{
  "num_hidden_layers": 8,
  "hidden_size": 768,
  "num_attention_heads": 8,
  "num_key_value_heads": 4,
  "head_dim": 96,
  "intermediate_size": 2048,
  "vocab_size": 16576,
  "hidden_act": "swiglu",
  "norm": "rmsnorm",
  "norm_place": "pre",
  "norm_eps": 1e-05,
  "positions": "rope",
  "rope_theta": 1000000.0,
  "rope_fraction": 1.0,
  "qk_norm": false,
  "attn_scale": 0.102,
  "bias": "all",
  "tie_word_embeddings": false,
  "parallel_block": false,
  "init": "uniform",
  "init_std_qkv": 0.0184,
  "init_std_o": 0.0046,
  "init_std_up": 0.0184,
  "init_std_down": 0.0046,
  "optimizer": "muon_variant",
  "learning_rate": 0.00647,
  "lr_mult_qkv": 0.5,
  "lr_head": 0.00656,
  "max_grad_norm": 0.5,
  "warmup_steps": 200,
  "schedule": "wsd",
  "decay_fraction": 1.0,
  "decay_shape": "linear",
  "final_lr_fraction": 0.0,
  "batch_tokens": 131072,
  "max_seq_len": 1024,
  "doc_mask": true,
  "z_loss": 1e-05,
  "train_tokens": 1179000000,
  "max_steps": 8996,
  "dataset": "wikipedia_en"
}
MLP neurons of a small language model. Each row is named by its layer, matrix (gate and up: input weights; down: output weights) and neuron, and shows model dimensions 608-735. Each number is 500 + 50 x the weight over its row's rms, rounded and kept within 0 to 999. Numbers have three digits each. A neuron's up and down rows have the sign that makes its largest values positive.
After each neuron's rows, "fires in" lists the words (lower case) most often at its 100 highest values on Wikipedia text that the model never trained on.

L4.gate1322:482496477525422504423424488476482480552439473513460502394503458635526500446469490531540513480441444496497463510543528602451537439456456514568493532496465436439531576578493602545625449621492606500501499478599491485536511523556504426461603495501427464481491417478599554449535517459507492420587527556458472538430512524441431453493508524530511432480491519489635545502429401417574565492529
L4.up1322:450484483465498508497387461470571548592513550475549481541404521496526523553503489472507464444493558507539468546481533563356460425555484371544502494536452419534566547561479497440470450555507466398473575429521545496568538477527523422545460496541468432414542507485489556524548522501560500494484462528508462538543492593558455486422563540543492522480479462455550543552431433521470545438512
L4.down1322:494473601468505550474452584487428548521505491470481500628523428451535487481445500454439462589409489488579421448399522536468448496482503483497444589535525532605476426510496437595590550496525519525589463482458427453433520449482469467422508490569580594526506512392552411504447456514507484586428555494505487510526472420440507521492443535503555476582475458502461422494473490488475495540443
fires in: "a", "microbiologist", "an", "bacteriologist", "member"

L4.gate696:484464446492586467498516587520524558509517535427513521453409482558532536550477488457480552483510422461372532578477576518523507614468519584476464552479497419531490532576579593503479528459513572420461510490500513461464566467583525527430434497482513540539549413432566531506531428430462508489524438472562497533492548411615428461565496577573609481472555481546496517394500539462550409477517
L4.up696:417521532494550534498497500442473509544497544455496450474627521498558530479553522411430418561474526603483466562504426424555499414534397541437458504496532489480541511496447489572477501574473515537486457455608495484420436523481544523525601465427474580443462505393562457478479505500516513517467472495459515470486461468516508513522517540450620536475502469439427473495535449472474477481497
L4.down696:513521484512567360467544507471532522397484568624534566433542476432426541511464543502505552476506524586504479522537514495541523608516445471528553470533551586532389453499427472444494433460492547462505494466550451556486559501644496480457477457458472502535533543539535490494470504492483530463448522528395437474416583506493615502486486515415481548482564484444649566495490517573495510419492
fires in: "for", "a", "from"

L4.gate1476:470616451508491442526509507447479482565444495582445481511476526473514577528408510408494467495405486498432460521521516554548508609467492473546433488618483444480467587541542633495523513405525556495528513585470477472481556442541523470454453494610553630488438503452561535596418527437525505561439402603520529514503541539536476382475570419496418376495429514487453468523521496489498416400479
L4.up1476:463449494429558483471550434563472452461464613573527448523443514487531502553498618487578504437494470483428489483538410443588455519440506572543426355601455480466439497460525530442392555455573572562534468480532434431544556434491496472510448486527558434467428437527555485525576626510499480473501497465528518540446544515489511517449493528532421477543440513548475535498462511412588440524500
L4.down1476:542504458458558414620498480428497416589517519509529548556400453504467389535413534534557593492503511465445560499430407500557457510453515521500457418460562499567534498501433456463376540487455530469454472569432508380498441569587557513457362453506557366545513527456472457485543508456439598519561497504470526442525447477414501457481484524515537569499592497558539504444483511501560470617547
fires in: "the", "s", "of", "his"

L4.gate54:551412479532443427543504558558476501504537558451405631466493499571512512441511546374448448478511486457493476488470399497476509526611556539460482512495483506407422542489491523529551444448479490417424500427470499552548586519450443541480446540429518466469603488525520525482555489481495529516477484427565565517504490509426337473512493517485522469487469479436547574557581525428531429488430
L4.up54:605481400507454496532417553416524533509516484488459545519547473516439432434486532442512496496480507429500539494497552502370471407495455457485417545502520478523569579604584435460568562481456414526437488470517450505456466482464509525560531463594563545517401499472420494438531386593457521556508449571529473500439587555467470537568528488582547486439379440483471493467510478486470486562553
L4.down54:509459540521561484552441516481440489514512510489465540613427433559546502551521477481481511478560505545524558513483464556504493551407473536477556503486506463476513458513451474457520451536567462540475474495455556511483598474510476567513521441593428484520399563549453526473524567532521475504489505490440418516466585542474583489419462353525518612454415425455523506419432515513563540582580
fires in: "and", "but", "then", "in", "or"

L4.gate273:525502506555424505445424533573461510561576484552429428485529407487446509470641506456495611448603377361484492453550534471554523524452518466426509505509544424503488541551549435510476458454451458516517505470513644584532428426586522555404472536466587561430591465483459453515465449487395515534478480463517496480505423488439640476534535476523518518559449529503409480462567501502373482584477
L4.up273:416493375464553568490512528557561467339497478497543532510533475494509399407542474417515506538454527494463502527492491529425624493548568601588519514584495351588540468454461458412563559600545493436516589554461415508502498547574529534534535476485411414515468456478507562535501486561570453417476480551518473506470438463446485521528575497483402477452446476497521497411460526515493472504525
L4.down273:546455468446468510373415456483608571494499434469585493468574433515587481540555468485594505485559551496527385422471591450487600531524448495503527509624502538525495479488537369446536487491475522551500524468430447540457533461401433507436543480525499469539643505515456465442473429514396467491467493542600475426613381435506543494501412493552489554576571532509524552548519498463480541483502
fires in: "by", "at", "the"

L4.gate29:531441487509445469516523505501568562451510529505428581576578464490574470473447384489462479478493490430376466531448544617472444475410540385487529543509483497494498444450529565497438464455502484491481499473435522441485554439459481519603420530607447420477406500486462405462506465518527505449474530527562521549429504474450450466461473510598565482553406477551483430480537522447478515427478
L4.up29:501451507504525636613530406455607501425542508478487540534479486585510419486521532402522487556458486604593461540574575501471450500445464531566450471549424442496496424515487510468469492518478427479502502480542442431523516451460456501520396490482574556548487441494428465485534641473513440446478496466568535473482504516442550505486552544469503402427506537464501451361497508522552523476525
L4.down29:626545452474456516482549591450430526493540465477494542499597608538489568445499424516425495458582472553525468564336472494433444465477492581431551486432510547522394494438559534471415584483404537491448523541522527471551493431443566494483567525434529451479546511472583469465463514491498504434448493592507578520468481572517464418501503448562516469599534471481565576528473499519522580509488
fires in: "from", "the", "culminated"

L4.gate300:503535456537469603431489440508389458497517468525515493500505483528426612501500535546569533554504432602492495402556565509489457554558489564501525555546491507457567536540522426496473493476533553551463389480469568438398518465490495491454480516509461446567520571458534530528535520524504419499576517478555475493605522481527538535570567485500447458451384444535547409566450458523559489475482
L4.up300:541468485515578581539561580467551529459493433545517452534556518470542350477568522458524523506539582537444451489516555552574452564437532499404385440606528471464457482485525509560502487424586504440444440458567448539425513477467543417538567492429452425423511460526526511515539547463441590510497484541530414498581537519446580539497540504588522621582456475491582544511443562497536543543503
L4.down300:486492417493502507438588400445506429410407447401414527444586446525532507575537456485485473468491524453487476440495472483438519543495499488460540455460499447409466523454494442483654484443493545534527472505491480489547523543523419478398424558516467491482474540523525518512458451545599555515549443460584492463492485464470540475508500449558479553460520491522564419515435477466450626497506
fires in: "a", "an", "the", "young"

L4.gate564:536526494514507397477542488430439438496450555579515495547458522431483458507382558551522443559508506561489413525474430451597570421472537426499489459565413515580460466512461498494527482501545526515513476515446397501555484592466487508522402521572562558456427484583491514558529505494542463561550508549533375485504551463527503476461501465464425436547469537506491497388553449437510488593568
L4.up564:548583489538497436455499461545502483472448548512522446460509508518482536448422474508503562501425519560470572561562456366605501539464530499439565521610430463487556510482466554399467473529509542506550467458429511530537421482635447615505463480491490451530404461559494434534541557457469536511511458511464489529567541481505436495481572558517484438504413484559467504418388534582545481515522
L4.down564:474484505522543494526494529452416506563462476514483522549513495511465500566492508522538516549454497482405552469578533559481553533425435545414450575492483554600541539419487524513458524556578440486508523475454452368416514474440509562430511474473656441499511523478462450503536429493501545510534603411540577489511467529492465492557475465402461581406619468500451493496490507562443492544487
fires in: "of", "the", "s", "his"

L4.gate1860:479443624455543553527486468535431502502501543532488461520553519526514554438511437444482425449460510497463475526461540484497500490568382501423512396503578602441548445528436530530504510557544506581582557488476525465506501525464645578445472494457529498440497399623493428480439472425542530473450501510441471431546486515536579396443541520483454656495512452603517475441523521499524491481477
L4.up1860:365543486359515529563437505525534479456527514518483505556485488438436479437549517514422528500512539499592518503438384531495522467541501495497513450544525481499474577498475440496439504489489487462546467430483569517499478544515580555464501475537462543528481448499522411400479462526460473499453555489495488535455517499491520565587489570575484514488480440569442531503524358466420429501454
L4.down1860:593468534499549505472521469461471519579579469528607426524521496501559605539482518484544402486477526542510497641507514522528487505403484414433530463508406424500530497538532414577513507492580564483412576459421460461514455471559505478491505443522489469514473464483503448470472564452619459562463509516490477470500517436577497516480493514495518586473488453520547534450460554510477570566468
fires in: "the", "with", "to", "his", "about", "on"

L4.gate70:505603486471467578466480473470451408423582464455504487610580530550406505605459514537512508579482514446482526526511570491524512527510513435503500622506476381549489556454601639484498472423538436536577583529494426501519507471462522495512385496449489595453471412543452503507656534490416469507560538432478477493494497471449487405478494437551491530473521638520504517436496530537506458444472
L4.up70:538336504446436509529471445449518495438524464433461466502454573501557447544481461498515526404544615515527542516504376475431451571492505506420553425463444410503380532399511499511485495431531367507535429454449461504526514492464487530549416498450421538541554496532500602498570568486546569520420481556522530493449388491432459490531534466532420489477541437452465449489502485470522548431501
L4.down70:428509485432471498466539581450527495448420503528524466475535533495543506547545470509532480430484503468371440460436399542499449479442475516433439491472510558526400502422493512551449469443465448511481524543456468456558394561598517445537455493523509530543504591450545430543557539498488594547543507574444498438519436487507511417538502369480490448388555542428498471466474475541601560543547
fires in: "the", "while", "24", "than", "well", "with"

L4.gate502:503475498551536526558580501482423461444484501499585563590532489502483568542525464526488453440542488465538562439566482511467554495543439549474500461533415455516533491430546579500545431440456470512420433504523342467498540509467516534483432521555464497546472549590569453456482531470555478455568605487517556513561471484497544436491557500519466465485499400468574506608523435558523506522431
L4.up502:470545543491414562587418526465495424472486536547413537466531432500466483479456508519521484457398461438517479580408470503569475556521492497463456508476489445524557514519491549542509560518508503559470470428422539534570548476532480569536447482597433545502541520467465492520539384515533487499570547502501574571588562507451543548494580442495364562421497555521472511510479456483482565503467
L4.down502:500458470414494526528607393527505644556447491361524424516581585488511483539536547505545437486545446465586561463561515529472542509597504483416471555526550454462516606459550436528488365461475461595481508517512417502452550437420520564556446565510577385534483508525432483391469453457427539487504489523448609628520509408483558473496602467413459481512425401485518528543479400445441520507509
fires in: "was", "were", "the"

L4.gate296:580414553475511475538445465486483596530530445466503535525482460536504432469531531424504502563489491519417502490498443511505498517446580541476455536569539604468542485492463584441547479432497517525522560545515529454500571485531590421445499517594555408428467563539524547431513566534535514413494420497514570517535473446598557445524491526471498557522390534476514489436509535486437479407496
L4.up296:523400515415467470450620478497528526437554533519577450485496447478493482626459468453571437431500503488537534543438462506495430425502509516508532527432532580545617584555563579469520485506469479532469529544540428465472599549420549537480513499513582459523497507467486563436423550568557397460457459517506485585558485433521473521501575537450384524550522451593516462510525486481519468476402
L4.down296:479488458437438526523407498559467471512600567439605525521554485574497436491559597418456544426495547506395499495515438458543438474460537559526476408606596509557512504473479543486492547518492414433519493507546505506409524525466441475486468510562452514482379394549608422429468421457423533542498394520483557520518438425530487547536503495513483527448491533483491502497526456555490533533426
fires in: "march", "may", "october", "july", "june", "december"

L4.gate1954:552494467578478475522529501498486460581459451519488514438537514485353500517494478461516500472551466604485591573445512515490591563478522478541505411486493486548564455472549551553513505561516501432457480383454403645451478501523515520431543596480532529478518505524555510446530562492498366511548518580613393506525496527571551454566445502528557580468541488580480487444480503477519606491559
L4.up1954:422541495569524486513544525537520522499489454474528520498508521466472515551599536437485507528558529606534418537400499482544513474483521572519487551504504517436519451480518519491452474499407451425605440551502537553470552463582442525467447516362649463517515499558457527474448490495434534515500491575551433411410485515565468425550483463558532485485497544471547504484475477461481474440529
L4.down1954:438408563494506544431547469484481419432493512526443435497587484449481587527486507476509420570507478562546599437559541556535463515502499520528507583500492449606455484531550462460459395540553528576495478531343530513648557465443527535495517541404514611369491476466513602510520455529564525539462505435492478531453479527379441568571434477443454527495579489554565540507510444474507527525585
fires in: "in", "to", "that", "the", "you", "who"

L4.gate795:437602492499506451523508509458420480490372534534519491477495453478484545455360434532479514527596430387415509488553501403552534555470330448500521580480536593496514478513494550511401528539504398558471444435409452449561485540542603472499410548518528464487468482517469571513490520564501601550548530517636480520539532482441559474483562523544362487536472494457515449405459498441463419539470
L4.up795:563479455521546452470508506564586404498440538564511542496495374509590494489557635425548568412596470525547453497495571436423526479485509449576504527437481538478533510541483455555434519515514382517534577452458509506373532502502527515514496530444591447471411474469560492532544577486546458503455595482473520514501485534553464511566426481432469547554422579457596532413546437468433473532410
L4.down795:457516498568426504597551547425505511496528555574429518481541480545516488604503528525552536457587352556458541526382342486488527567547465593573462519547464549517424582422448514485429511455543394501452556459462547436446500537626526551485514493589539418443468591417495627557557496517514491461513519464490503456492405509476506460539481489429395552469570575457498542546560455533514507558451
fires in: "and", "of", "different", "or", "into"

L4.gate1806:574436388409539477540492531479541477503497520394466470556521400534472557480500477437487489477507516412498494523472504563471493478592496374523506432446515465555519467460557436485501455456572564484482414401489480527397430513507454519534591496614540536511563497403512440492459551558482486396462419565431494512504517531468468510491504501603489442542429534552435463474623505457509493551470
L4.up1806:506569636515552530417531493554558462554414541422540522607524527535538546458476524529485446493511569424507483417473481518460604542556479373438464447553506448511554512501484492526508489507539490629540499482397551577528521558585554559453554397492600480421499516509580531569515450493529493460496564550486470517483439492479527448487569548525522489532537490516455474400588537477572491570518
L4.down1806:600450522486526513535586475464523518524626432474496528565501434560429424426459440478504474515478555501503527508523492501427598443473547488429551457549512535598508545479544426475492501565561397548566420506521578493473488533511539511476517415513537456459530473510576471460559555372554490452444507495510516522466404552530441456536571544517429554525454514508477488428589520567487564501579
fires in: "for", "the", "of", "his", "after"